config = dict(
    d_mlp=1536,
    norm='rmsnorm',
    norm_eps=1e-05,
    positions='rope',
    rope_fraction=1.0,
    attn_scale=0.125,
    tie_embeddings=True,
    init='uniform',
    lr_mult_down=1.5,
    lr_head=0.0054,
    decay_fraction=0.613,
    decay_shape='linear',
    doc_mask=True,
    train_tokens=457600000,
)
MLP neurons of a small language model. Each row is named by its layer, matrix (gate and up: input weights) and neuron, and shows model dimensions 0-127. Each number is 128 + 24 x the weight over its row's rms, rounded and kept within 0 to 255. Numbers have three digits each. A neuron's up and down rows have the sign that makes its largest values positive.
A block is one neuron, or neurons of one layer that tend to fire together. After each block is what it responds to, as a language model described it from the Wikipedia text at the highest values.

L2.gate88:127123117134130125150127100112134158125116161101166134144145155082151140085155164144129155142138146083145121126115121085126114113145150129124146131187134131139132128106134102149149120143098122140142158168114060091131075151073119154142109116090100111136106071147134126126137065106144121103144154129125140102155139097123135113138162133108135111137114096122124136114100099127085122108134
L2.up88:113110142103136114144101098130106131120172117136118135130110166145153130123128164103145138122126097116159090098114122113096127086156168107117139094161138206118103118110124105132152120090096119089154157121144157126119119111099135181173125102119140108172125048156141134120133087122124134115109169124102111115103160151118108130140163107128100115120141090131140151123113114107142126209110
L2.gate533:171110138116146129156154141076132105134139136135125104123093113146132124135129178064055072107161145134108114106152140154161088111086189089144100089128117145089162089130126091116116168119134172149142160074133128146096131131123106147145168119110155094111122075078127124111158115118137124130139118138145139161116139120118104162095141123144127102115110135115120132149129106139165119134163
L2.up533:153127078159151101135174117088149114134095091154158116134133137101128134121151117117075130121135093131131167129131120111133091128115128136134135105125119141091142102081165122124133141141128192136141147140091150109138126119120129127160127184133150128114101100119135104163116119122166142084117120141166124177097157125131130116103105156080150105131082149125098104129150088119127129129172
L2.gate537:121117124091137149153095105127124124164128150129149084117143133115114127126104120131112058149123134183125098181134119135121115115149077125113158132134082119112154132086121092127125156119109114104109138132192112103126157130077113134092186124101153113092100125109102132098165150142130105124125079139114134124100122063129134148122148117129130184118132152123117136125135088147124139137129
L2.up537:123145061119123123115132110075157075118166099143127128113113133126105121129178113155136135100117136121133137118122171149139099162138173099131095126137123136141136092104117113130150130081097173104082133119144111176105158131143157146140137128089114113123108140142135163132129121098131102104168175134144106157121117109129149100176094110082104117117128092100154131129090106126124129141092
L2.gate1109:130113139106141112153109126142109128120135093125133164130134134134093130180199130152146090140129148099157117105131096104124134139135187100124131127101132111100134134084141160081143117126139129117104118099121140139107154097170160128110124114174148147101118106146132105105166133129114068111157152138110112110110125145130174132126096127151153143137067131131117141105134133082125163156102
L2.up1109:136058147129128123126133145128153116145095148097170138138140131090165149146172154158130146118142169093160127134124118069117133119132160119150128127130118136106138113107104119111132126119086089101110140096126141114137119092106187155115153099143113131069136150125159138125157116151124102105132119178082127130074142109132098125140151121144109107139099145132127103099159111165109132130128
Responds to: The plural "s" ending split off from a noun stem, mostly people or groups, as in critic-s, governor-s, professor-s, plus team names like Owl-s, Devil-s.

L2.gate92:138115106116102140130114122143102148117110116136172114159099094154148147117135145078154099124159137153121152087116097160104144113122115134135112102143140137168082158141157159130114141170122143099112110119169102109142097100128117159122131166124152158137112127168146139105108095146122150184142152114141141128147125129110152144108163109130116124171175125128103121118122136157123110122170
L2.up92:080108113140125104096153114137119122067132092130086146140141093136132129086152137097053126136144125161135152105096117122131128135105139135137104167152109116128122114103114104164083130109123119107083120089099107161134130162128159143114105165118135149109143174111105160092076094109107102105113097154096134101158086121160122160106158138104139143115113134127112144140128153120147086135120
L2.gate427:116114114090113145136120119176121159142153162160126187108139171081158121122173138134145136135136108159101108145140121124135126097157105123136112133146130126140138154170111071142117125133123152077103115120151135100107106133098115139133136137112105117069169092106165147125159116123131162116141069110097129120140129084160137151146170134154143079169107108081093158213162167168111116176141
L2.up427:125122122135136121142131140137131150116088105083125125095125150137181167119143134180147116152125138144150151140090136147101108166150127129174079076124134091139180124106111131135140097134104106116082141159114142148140106111162190099121105164080129125142123118090094153130134109144114176146105127100112148148129131106160144182126139089117110157130149103135118174122118145106146134178137
L2.gate678:119163102105080087137106137139084131118112124118132142130135112156152162096086126130125127128123083117144106139115109117120148151150109133166139103166129151138115153148124113119097164145089169104103134102107130129123110181138168141101146152143139117074069115166141146129088145167093156192107114151123138138153144150105185088110141136144111101150132140085119142167177112131128123134125
L2.up678:115131095151137082139144134128120105158136137158105119096118141120116147096111132135139136186130108124118127097148116112148165111132130153142106137131096151133085113139161109135133138134136137133110117108144149123124076139133126134158131148126069133104097110148128091113089098187067149144114127130102112084125122145119175111143105146139128136130147110156112106104123139148135145112146
L2.gate1086:155112131107133126121139107103111167118159114137165176131141110131123168131123150148143135161141133140098119128093069110130149118087116175137100125154131155118082109096132111138100143178120106159100103097145118112114150151115097148122103204159129082128132145111052108115164126135133167142132117110130151084131111064169150133147124105136092127108119129164119116149152150118130120141140
L2.up1086:105144132102153112124136092110122213156077111166159107072150085155146153091125153124116124167104150127159121136142095133141118158139116126144120144140134146150110164141129127125111142139135133116115140163158103171130096091111129149169082106115118121102130127150149085104084142143124142151158169074132073142113182131149099146075111134155083111117117124179129137127129164147150131156075
Responds to: Second digits of minutes or seconds in coordinates (30′0'9'″W), year-range endings (1997–98), and mid-word pieces of names (Raiders, Ujjain).

L4.gate520:112131122128112096119140134113108165122136129119121084101134133109073104159106146175135112120109118084147103128093090081133108097120132158149122107137147135101095107088123166122138167143170175139126113111106144122132136081120144135104148121109123127071171132123119137117129122180121134115116116124104138136150136147134137123122139130163132172116088133149117071093100180104123143160114
L4.up520:131135156100128143143125146118128136141093130137159126116142108153084119083128105127137126126152102115090120191098117094109144118141152143157131136145121130121134143159137134143076162122127163107115146093092124150150136154098067124092054073107155143110120097139105129123148125115121115143108148150102111123196126141139137128106146190088153143097104081164101132092093107128136089120163
L4.gate840:115140102050122107125169120119118184116097137168110097170135139128120129166101132144142123120156110080160130130185122116101100093123129127153140114149123144141143109150125114092134134131140116147149108137129153150124116146142111098101086137118138083146164134144143093154143129134103133139122157121129168135091078112132151122185158167104104096139136146139116118113069132091131119099140
L4.up840:174147139112107115105169103095101149090146091123124146135148133144166155174122128156119144140159129197140176095127077114105125129142144134097125140171180153122138135121128155082145116107151187137138141127112160195100121117163091107126081099113160140174158119134122127140115147093148157150134121112153137138124139076130100128172096142139123047103142133151129130119123121133105095132119
L4.gate849:119127165116128124134161079126084107121168105156127110119132121156125151179113131134140148183118095151136122131106122117104130136135178110096126163126098132091182121155105107082147144168112119120102130106078117125102174096134134104138112078124162068174190156128124119124111094151087124111151110183121102156152123135116106135157175165171057162122139115136085101108109168120116126135099
L4.up849:119121162113145152154117141131073105085169091116160110115143141142160129139112116124131131130101089147129122134125143084109115098144133082122114144147144134110169126162108144086103144152111144104147119157082104160133165091089074106127125088089137104172151143124131131123083133121127101171115100148161134145134111121124111120186067116151108138104110159102145103096114158101113154119145
L4.gate1095:113104126120118147140136173139115174119125127132092137130153118145102104085117083142073099151103110163106149156141140113144105118128159144123127119133082112121110158082134119122135156114124166105144102102106161179086135130133127102148153129100106149082138151113088137132104168126124148123107130124135137131147070111165163151111126109145135115125150144140107122157180106156133145107124
L4.up1095:124153154143158118124111117110132161184124148124120142181136170134151122151147163108152144111102179109118144099120093098082115161139141155093115105100132101124158151151109143133129151158114109125140143129075112135122120148112172112121100142112153073118143163159129105120111106131129160121163119142151132127059128137128127129123169160151090134139151157083134087104104107108125133170173
Responds to: Digits in the middle of multi-digit numbers, especially map coordinates such as 93° and 39°, plus counts, scores and dates; occasionally mid-word pieces of names (Sho, e).

L3.gate70:123117133141119099148108165150106099120126116125113093139099092158142098109104117138134111111154133130136100121192112109141100109147165147104095158114087147148157130153099132123123120183126133119128115139140149148144141110128093102094141174135125136092140095169166104083129101141138133104113123105144100105122104093138133124161109145102100173164136126112112130087162116104147106114144
L3.up70:178156111143147132118116117147132123132153154142121098105174136136123139161145157104115123133100161144110128095114094166137142131137131141119102107147113129140143080115144151140139087139143130124178107152089133136157120134124091123086157121088116110134108092132113126185168146090163157162157123113130143100145104159126130129139135133158153119111103125122131127150105127090131111092135
Responds to: Middle word-piece tokens inside longer, often proper names, right after a short opening piece, e.g. Le-is-ure, Le-ed-s, Lo-ire, Le-ip-zig.

L4.gate361:096124097164115112159130100105119147127141139122129134114137110147105126118158138113132161106150143117088132147096163094124103170121178122119102147110152115185120136129124134133100120092146139069152156129158170146145159140183125102154127119150139147114122093124152170127079128143125127091134099106121165121145130136190117125135146119125132115150158141107128091172086153134151099138119
L4.up361:126114114100096125119148146097170158080153130120128150104131142092082124122104121156140179147107115166156131132134119105121090155109125124136104155139129156120157143078129128193137127126092126137097134147101114096109102126142144114162114150132133113147144144132132123127134130160131104123181171097060115109124088133102124151059156170133127113143160129160164126178113110089137123159108
L4.gate805:119143149156149152134154139139163163141110109113133194143121113097145149111119090084088153133142136118146123125139103153116099135124158159078132123142107098093123103109149112146132076131098136119134115144128160150070143122137140104142138148138096134073080108144106104113161124135127133126169110153118138094128076120101133122139109154130142128104130155124154154136121082089152113163118
L4.up805:103168174086130142124113132117104124122103109109149131127161156111109114125113143123142183127164162136147115121118074133108096138141081163099164128115127115094140100139092147127132141132091123082131136109156121115116141166152148107144092147085111150124147149137091146103128147134121135125136099118121148131164154118132091136117153176142109143110165156151140140139082132127124139151110
L4.gate977:111112120145199135148073107122096127132132117125149150130160129084141146153123123103114162158099141181119117112098104114127120126144123127141094103145123104120128119109134122090102155125125117123148127132088162180115128141124168105121162126140112128080073140116193150107130085120097120129160142127116164126137133121102151139090119160122144112173116110172113090151161094168168125140142
L4.up977:129114122151139142141159160099133129121127110106162104094148139129132133114085087146083119103121123122065133155110137120113093143125151138157144130110137143113167080197103142126170139129128115105106132115111106177137161081128107115116103135138140175103102170127177072128099115123126132145114161142094096130138090110125132115083132133134118097148148132120110149122144138143170134206129
L4.gate1474:100159139149108141122106141186113130102125105159173104130106144068148130120109110147117158156135111181106136063142159126142103127130115118166147127113095087153149049117126090145126081139151134148161158108153145170136160126119144113154100152141099157123123106112122126134145128150119137166120143128161119157118123089141165142176125149165106147138112131140144105128109145141120110150131
L4.up1474:125169107144106165134095116148112141127119070126103156126136086139129162161137077091104148157119131167125151116170115135167129089083121109143104131139113099118157136107135099146152128145160115188124102112155159128137109094110102130152142124096114197181102141111145122141141132172148151106133144120181181167156142054140105105161154122149146143124120107112123154159149111119152152138124
Responds to: The final digit of the seconds value in geographic coordinates, just before ″N/″W/″E (39°47′29″N, 88°30′57″W); weakly, mid-word name fragments and table pipes.

L2.gate549:153117151133171121134160129151128179137140157175136126101112144177143117120194116143107168114141136117131115128180115186131154103136154115109120152141158062162118119150167113126146133107116171111150073102161118127118129177167107102113103131121106116144129130142110130132120149124172128128161139106113143139121101126131158152147117177094088154126126158097127141095126093095068125145132
L2.up549:139144157126120116091130109131135146109136150126137118127142129188163098120147151130122156118150153110128117103124125136109136132119120141108123125151146095157093152137161103138088123132142111135087113124186103114103072144092165138149116115118128150103108149104144138141148098145161145151119177193116130133135123164160141131092158144080172183137120153154133108107081112144119104137135
L2.gate658:148122124140126122141119133160132154160128132148163108181124146142133106132132160150141102123165110121153103141155141106156108119119154136099142105145136103084112140117136128090145139141127166138166139129130104107136117121127133100124110157100098091165145139115132139138162114150189117075069089096138108096130090086163130115132160127179119097092137147117132197103102111134143107129118
L2.up658:109086120154149162123134143163143144161138151118123133102131094105144122120123141090087136093148118102123108123169099130122137126142112112124150155122162089129154116148130121134112079150136109107165144139132135107157130108126133120103131143125125142089085099115065111099142117206135118117148109091158140106149125101143117154118156115186110126145145086140141079112124133129147140102142
L2.gate980:115126105155137108104123105095128112172152114129155126117155138143122107104106130090108130091130133128074113139145129160139094155125100110108108080098140123127108122103148124114154143127114141124090166084095129126148137131172160132085126146105131157120150134137135126122073100148136164116128057130153120126090101132123112109124123106102164144078147116139119104136116133129098139148188
L2.up980:154101141106136139120106089103094168130151174116125122081133122144208127134125088178203126099137134138138143115129118126118152145106128149164119121139106139132123121118092108097164144139129158090133088156142139094100122111119103132144157111161116125085109110093151120109117182155145130127138121123132140164137129113136144130065136115147112143104130142099168143134118139111156098124128
L2.gate1248:137127127139139146136106069130133122137155143099108113124125165135115163146096171104128141138125112103155127166172109151142133141147133111129149123127090108137151076119138171151139138100088155089152088139166138130099094121178143156117150129124109105098131133163124136145142157116120128119153086137136110118110122128176124139151158123107105159093099105077160096137109090177185118108093
L2.up1248:102127121135153152149088117096154118154115140132139128143146137143112175089148128103157147114100134112151091125079116120171127188149122096161119104148126127110151148082157118126145172139114150142140161123160156131117129088160081141157156165132130142156130134119113112128100125139126164139117152104138132114136131057105112147096123119193109157135114136073137094128133115112108128151140
Responds to: Second word-piece right after a short capitalized first fragment, mostly in names within lists, credits and tables, e.g. Le-ed-s, Alb-ion, Leg-ion.

L3.gate698:144155133106120118118141104093105176134124107157133146153121134113117110127133102124099096096150132128124136148137158107145119133088156138101135137149107142143119093116121105098120112152105154123167133133111135104132101123143139162130135104147112120127166107104106095145122141129100066119136123162096146144118100096137125083142118163132108126128131100115161150123154153136123132123168
L3.up698:134088129110099139129114078118108152131118118135115155156142110176126114119129117150076090116133139152116127092137131118144145076094161111146096142120155122118142124128119130149114101155126161089112176131120103131144094110120112087119131112118097107103138088153115139129171171117115070140163150154153109129124097130090161146110087155094150174169158144085117124116159109121106139121120
Responds to: Plural endings on nouns, mostly the split-off "s" or "ers" on people, roles or items, as in Governor's', passenger's', director's', Row'ers'; weaker on heading markers (===) and nouns like life and children.

L2.gate522:149159085129122162107116148139090139133169089139131110124042133164112097116135137113155099125123099089096151117118096109137121078137138103124128081129125108123107121139158154145118117106129150148123121133134139124105136127158125135122149121118141067142133101140119157102137103116115130091105131123081146104121116180167138135117156113151131134165134148114163160162108157117174123129144
L2.up522:124131120142133090139136157163087149152094161128108129106104116127106123152092129076140131122121129098118132114136132103106147126097146120124117110168103120153111181155114134112133169160142081141091110098146136144104135093150137118188128130088121112157146161108138117119148148173126163126119131109126135164167138139116125099159126116134185099152155133130172130120082137157097136124170
L2.gate610:118123106075152132127110089133131138123109133147166124102125162108140147136151130115162135089119107126106112117126142123098092126159095075107113108069087130115128125179106120163140121137148079132121117135117195168126115167156117092155132069135153098163128146126106141142144141148137117134124109121101115096124066167160108193116088109108143147166110150112115104167122114104110099162109
L2.up610:140095153138164097104120100092123122129116121127108144135158085149133128138160131121170130121107094126157130125123139141155141133129167147118042181129112106133138150112112116151150098136140127126110141182099158126127123148119128122126117108162145130104125124162133135141149120125100094129083168146139125128138076172122147146137119126143119086130145113081141105157142112131132132153072
L2.gate933:104157098139121133158110114133109101106091149126136171141125118181134131142173147157167133077136112126101119116091126130150132153145110146126144110118106124105116143138121121114128136124137105145103106131094115094157192163116165104129128128106114141108129118144120099125140109136133123179112148110141134088082131170151103089102153167120106152094114141112118153170128136148119129142065
L2.up933:134114120159181124124154141148106075138097137165138171118122173127143116068108136137130138159091107129131150116130085137114102121132126089118106118138153144150109120144130097119123102115148163133139160145108149070156092144188130099105127115107127136089143135139105122111105146141093092127137135178121131118149154128113109072143137117139139125155150119121085114152108072115131151135099
L2.gate1070:119124098082101132126145082166082151120152122148153099132146129145160080135131155133148097103120094151125116125177088105124122148151153091083113133113114107122156094129106096130168112163150137107115122102107151143150159143114138158151118108127134111155154099140139148140133111131127160138091158098119128106123111140126133149112138147138124136072107187134120116165110134121095133088111
L2.up1070:166202109106076158139189152157118134097162130152075128131147140119151120147174122133136142128118128138134111159170090111146072103105103127162105119117122088110125138114107114172152138157111139137149121120111134128126157145103171104161099149122150097126120174132116102105142130160126148121109130138140150115102145116130175118152128140085160141125133137134155148126102212093129128122163
Responds to: Second word-piece of a split word, usually a name or rare word, coming right after a short capitalized start like We, Le, Ste, He, as in We|is|s, Le|is|ure, He|a|ven.

L3.gate748:120131102173133114121154164110119148152122123119144127145159098124137175175119189161144097089104085093138100070151130044106155152164131092130147124140122142174145144136108126115129140111227161106111127131124129153116134093096146169159131134122124101113112116105091139140115161119177115115133132149114078151126121172135114141070089117165137083104090083118160160126176170152102114124107
L3.up748:121130092149219130161148107134106155150124118130159104119128131126157122125131130127119114152153118115120106111125158158129115126111115163100137101096157164105136128141114180115143112166131124126097131118143154112099112112130155127116114133122142117064141118120107085157107090120106154128188115138127162115160132095154140147103123151122144113147086164112045109156143147104149165130125
Responds to: Periods closing an ordinary sentence in Wikipedia prose such as plot summaries and biographies, before a new sentence or paragraph ("…with his father Vishwanath Rao.").

L4.gate372:142173125165131093146130171134144111116117119123166162134087102124152123120122164152147136148129146097130129091148159110088138122146103154124155151137132131162092091116120105168142119100159160148123121132110126108154148116126128154095116127128106076082100090167159107106154146111144129134116114190103137122168142141144144136090118151066161158063120128173139127129176106115156137179166
L4.up372:128156134142155155157133161163142145147127116137160146101114085156145100108085134127168155138147153090140118090159175121063163150105120109133119136154130118157097091121103113146126110117105141135135122112090114120146160125136119158093126126141094102122086136170133094126158145131125148134106102177069178150171106106183123126074114156115109156070137129164136077116143091142142119172167
L4.gate416:153133099174127079133145118133153146130162115156120135153079143141131142116134139121132126135101117149104092074164135070132082167165121124123136146173132122118090136142158125067160082137137154109145124112110104097104111104161138106098118131148089100153109153137130110129151122144096132134127121149127129135139144124084091127135125139116119098106139153137154156121074121159140151106124
L4.up416:134058114135155150131150130126144150142088111104140146122093170107157102111138132095132130092136145148104082088099167114132114104110134093109155144140111119112150131093093154125153126140108131106127128176140152112111114127145176103060103153138155124134137124114115109124092102115117123107118128156138139114124156143141125168114143114135127150110138089143186100150148141140125118118135
L4.gate500:118099122154136161117069129151139128111144107111116113149125112137121137100118115157127140145099125132179131120144128139166126142140113160127125139137117117179101161104118178136173123105124134156157157138127174132147124066153122110124136146115145097122136092124144119172167151137121135136097135110142128108124143104206185158113120139106141114129074127150136102162149139109143128139182
L4.up500:103110148089143105109108117102109134128156146082108141153160152142138148138101122085128116118108155144137112117082121127120148162130134132133122186120129120137126146129127128043146132103122104145118169151100136100082123130128100094115152150154140106130121127156104084105140108122149137137127162107100115098112129112119142143106129120126138123145116135136130129171141134126158181141176
L4.gate1299:157140150110161132114146110136086106107145163153113114143110132103111143138112173084105097140122148100113103131141109169091130135115098137096138135137125144156109112162127103157126148107115109138159103122111100094126127064109124137090076181095111148129132098136117079104117141128129094140146101131133130114122108129184139164120137135133138124109136106171100134095111122124146132110162
L4.up1299:125152127114138113144108103147142120130103097114141123141139148127126134159088118095116102215147133105133083139113114138087138137139130143097120116140165119143094107145115056118163137175180131122162144118125122059123145090078106144127088200128128145148111130166146130119135127097088087125154103136147134122132126169150127171120138101140135132120143146118171145149121148068142188088127
Responds to: Middle word-piece tokens inside multi-piece words, mostly names (Le-ed-s, Le-ip-zig, Mc-D-aniels, ro-bb-ers), plus spaces and list dashes in tables and lists.

L3.gate1249:132098116135140136116138172161083130158072112197123148131136133131157111176114056115140135137107111078127125078134099134106110162139163141113100164150143139139167154125098173138141100162094090080138130147111096107144130150129109158144100133123122128159129140135117173124131159118132093150128103074131101095112137120163136111150115113130061131114134127147147132100123148119111154154181
L3.up1249:112088157131118160146073098076120167110115157148111119124103112164126116121177124139106120114129129111115093060151114126116129076137140126125135118153128155090150128106077188099138159114142139151145120114097117139132155117150144120103139120123150139176123163133164172146124091131105120102116159107092116095137122098164106129143127120163155130135141132114124162116122105103166131170132
Responds to: Short word-piece tokens inside a longer word, often after a prefix piece like de, con, me, as in Deakin, sneak, uneasy.

L4.gate265:154126097130117142093131126125132103152110179171140087177173137135097124167124117108155143138116113109138112145155118135186113098071102143143123155144114161087141097159160084102140106129140182144139133129110119140110151088107108099085113126089118086124148155150140125144111123138092111094153130116078116128136081130105111121107086134115106148091138164135166111150100108132149173112117
L4.up265:164159098124121122122079169129109151117129113150144150129122124125150128153130087112194145137128137128123076103134117098134131119104103125100115103091094109112144122149148125103144135128153165184100112121125149160119111126121116117147121102122099126117132179142129128182094121143206125086083124147159124139114124130129128114089101126114146098167122120081148099100126104108087115111151
L4.gate481:177123125126146120127094148136072089118151113131111163095147104114145138138128124091114136194109127114167162067121126103127146134074107125118125114143122109164117146145155150164122132121159108127125135124092114145133155135114112122151098119089140112138141156140146137112081122131083103112097122168110130113131137114097071160168096110125144110118141164158141107110160111133139109093114
L4.up481:122120114095115135132092144159144123167084130115122147149134114151096095146146148119127166148121128153132109158103111139144135167147145123149136135102098109156130115122112115146135111092143165165092099100152163122120125153139106099082074126154108102131129105100094117116133115115128127124120108129133111108133113145137157132120132122171116132141160132126107127109098112100111095133124
L4.gate492:136152081118132125075126147126131132139100130143107110125168088100148104166102150109117159134085123146120135101146128099110137152127123117132115097093116138126126116138109139089130113101136141090115099112087127169127105168132113142126074130103159086169119118135110139147171154119115146101128093136121163105137133115115112100164162123166127159116108131090135129130144078132138162123142
L4.up492:109063150070149164114129166111126103110151077122160158140149114075123166048109112169126132099123139100112130142142147144104146169154146140172132111120135131135075127138138071138120101099092129111148149136144141138143101128144175134147122126151091149107141132143146096128118122105144120180085117120105136123121125178145134110147130108135139137200140147124117146104114127099112109121118
L4.gate1272:163082122118165122126168083150117143184104134147140140129117163056123163104135116130114074133089123109130145112101117150141117192141128153152139090127122140170100155110147154106097120157126102165117104114177103158140110135106120137119137132126168119127142125154135145107150104136148134106141135128100131138115125143142139171179154083076171133117151097139136141116121103129093093127133
L4.up1272:153102103098106165141118191168121145096157132132127154093132148118160120148108142129174128139125160165126138123148164129085163138097100041143122130169113103147162128193113138146112142138117116092117133143095169143108118155127109120107096164118126122108126127107141117162117160126138136143141110120127132136177115095142147136110139103156106134114125138121129117138160110106149148072142
Responds to: Fires on the second character of a four-digit year in dates, such as the 0 in 2015, 2023, or the 1 in 1989.

L4.gate3:117136136128119163099117110150111131087112095115146147141090104118091106138125155131139112131148128088105098135145095108096148094144154113132084123076097138112158134138096084129073122168160141111174098103134143116122130138119148122138136155095143155131101131105130142161102092144181097113134121121119104127103092156131101115124123154097162130123157151117118135114148124127087141073139
L4.up3:103145108153107111109164133170108154105110126104130178090142110140151126125107157168103115183146172100134131150191121110123141147189177121114138138113110112150112126152134112133089151114119158135130145102105137130149112127144123125145135106111157151078106163103145198128131126085137109083144084145125089133147089096098141105100125118105161106119119147121104117124097108133072138106104
L4.gate407:148136133110118136098109086105158119115148106101174101101136106109116131074147123118083107143150162141086112128115124166124172086108176149135120122111091157110115125130143098121127139108122103101135112122094096104123104155095113148123128099129111166119147115132111167108156141107109127113084129144144105141134122117151106143154116149119127135131146124169168120133111112136099158133124
L4.up407:112101126126129150082135140123109137122107139110185103125102157125130129071079122074130126107162126141134121136139093129120134095131139098139122126130111124099101115128161123133123154118163141120095153144076128098144141090089138114094159146124118160109127122120125178107144100110157126096135084161128106125116135156144110175156143130118131130154114120132164128124115144124115135107151
L4.gate502:111109130170103076140091131126138143168113144114158162130170153112119129102090136146148111129138144141143134131161118124125131125136099130063083105155127110115118110136096127151117088104157135091126142175124095166128144135139124095111143118136105142123100116106117169146154130159122104104172090146130145109088099131166144112117119121153073150090128159140149146087153120125104159078156
L4.up502:136137080099124150093112093106110093123178082134153148165126139155109123133144139115124106137176123179139110113092128102132096114123128085122114136129126153138105101155123141167096123142152114122085136112148120119150138074173112133111114109125143140086138112170112113123122141115146157115149122074089146078197128154128140101118102122096118167176112156115127105139105089121136139125151
L4.gate1003:112068146126110106126127099157130145139145139099107182161170115127135118169136089082112093122138110129128139156117088122105102098122169100062105111158130115127090176113155149144161154136111101139102149085132164155147138098092139133124187135171117107102128132116131112140145110141109050112158113127151142171114137162170154155171125133090122140129136112120132144104110088113120132130109
L4.up1003:157117105115112098106117105117141099121137101102132175150140105177108127108132120098093127114120172115142154141116125124098090058086158083143097156117124117121104122144112128123116113162166170089138143064116104109103104122120108089062146112120151164130169081094157125114092144135125149134114134142115131104142098150172121123128154134135173113136127095097126111126113101154108107103168
Responds to: Final pieces of nouns naming people or groups, mostly plural or agent endings, such as critic-s, contest-ants, play-ers, work-er, students.

L2.gate456:192159146122125095101141092102126125085144111137147092091141110128088155115158142116121151100067173130119111128150179140172122148119115108150151066103117114111116117151118106192158100117134167111195137118129147127145113110143124122136131166102139134106103113138132150133123109137073123144145141131130127134152087186126090123158101151126110111151139153120120163138139087119135124104110
L2.up456:178150123136125119099106112148158144117149151141090145129161134132182144164180144138110110100071148127117105085126106118159083084123150132155157148128121090144129113159115138129181120113140118136124155117119120140132140100108144153102126134123104124112122118127189149117122140138107152133133125148126147128144116161099093199134101106149086118126169139142067140136107124157107129099132
L2.gate516:137147153087150129114120107144123127128110124107175135129146126113102134125115155110086122102155115135160134148147090123133106156140115127136147125153119162117106148125113145158150134084119156142159117147133114126075134116142158133125105131117084154149148110126154138158113132125144133124121119113132123141121127121090132140127067154136158124113140137139125124110114131091141146134124
L2.up516:180104086088144125122165090147131156144111131177089173137162099081120138142154067123105084111118152118150128116147087111159096156122101114133116142126139114089148137112113169188111170133135148104104075121132153097110128186133137120166114135120149144159121098152092127143092112128153109120124140172169105123125131158096138128123133135124093146143122158158137134115102160117145089146172
L2.gate633:134112118129126170135155130142133120096169105126140126098140085096156148176098165127147114160136117115095140128110104090106138149146170142133144114130101142148154102104128152162145125112126124136112115143141148122102115152157158150129130131146134106133106101111111159132119147151087152132117133112135138151150163117160110164078093059130153109108167124147143124149127167135115119138166
L2.up633:163113121181137171147122108127130119121167139118142151144140112078117166164106087097133124190123139104142133127110120137104126130126130123103093102133150164172158140102117128143171135142127092143118113168174156145109132144124146175121093128165137101098102158110116176137109101121098120133143147124120139157109161111165120139081089136145132065127162133154095142135143132140116123135128
L2.gate991:128156112128141117114163078078129112151140149141148131168157107118128170147125159131158130109116119111139129100149165122128136146156139128143145127111142115110131108147138121139157136151129129085145148162165166172121142156086101182134145123121123125096108139130106146135136144122117139137139108142106201147094126129168064166150111124112126114114127115113153123083150104117118118137173
L2.up991:136101127125191117123118131121144132101106123168076156130145120089107132166132070075121100099114148161106152074105092128146115118116108112127110109157139138111118137122141147125145134117135117098134115137147159099132111092190138172121122114108126160138116176158133163140102176132128146051127133130115160113094158105169097165135105128108147117080137142096122127109152119119105133073103
Responds to: The second digit of a four-digit year in dates, mostly the 0 of 20xx and the 9 of 19xx, e.g. "14 October 2015", "1955".

L3.gate558:115107137098130152140181151113100129147146118108115153165115129117113155099128151109149105111125158137135163148108060109130156141178173123131106133152159078164121117149102092155117134163125111068143119110128173095108125135156129157157144156115136143118112142114149133138146126153106118106157151129132093155102146094127153136114160145145145143083105097094114101161118115100121125108121
L3.up558:121126173097109104163113116142148103110139127116120202120176102144123146104096129115148120176133085131138111122136107143159127097147157144115101104137113115163176133091119121154168100147168108057203137166088120145111132129127135141148153109115123127130128164107115116109158141120100146087105161155147124111097137124143141167122099121125122174125132110118122135139132140110156148170127
Responds to: Interior pieces of numbers and words, mainly the last seconds digit in coordinates (30°29′59″E), also decimal digits and name pieces like Per-m, Can-ber-ra.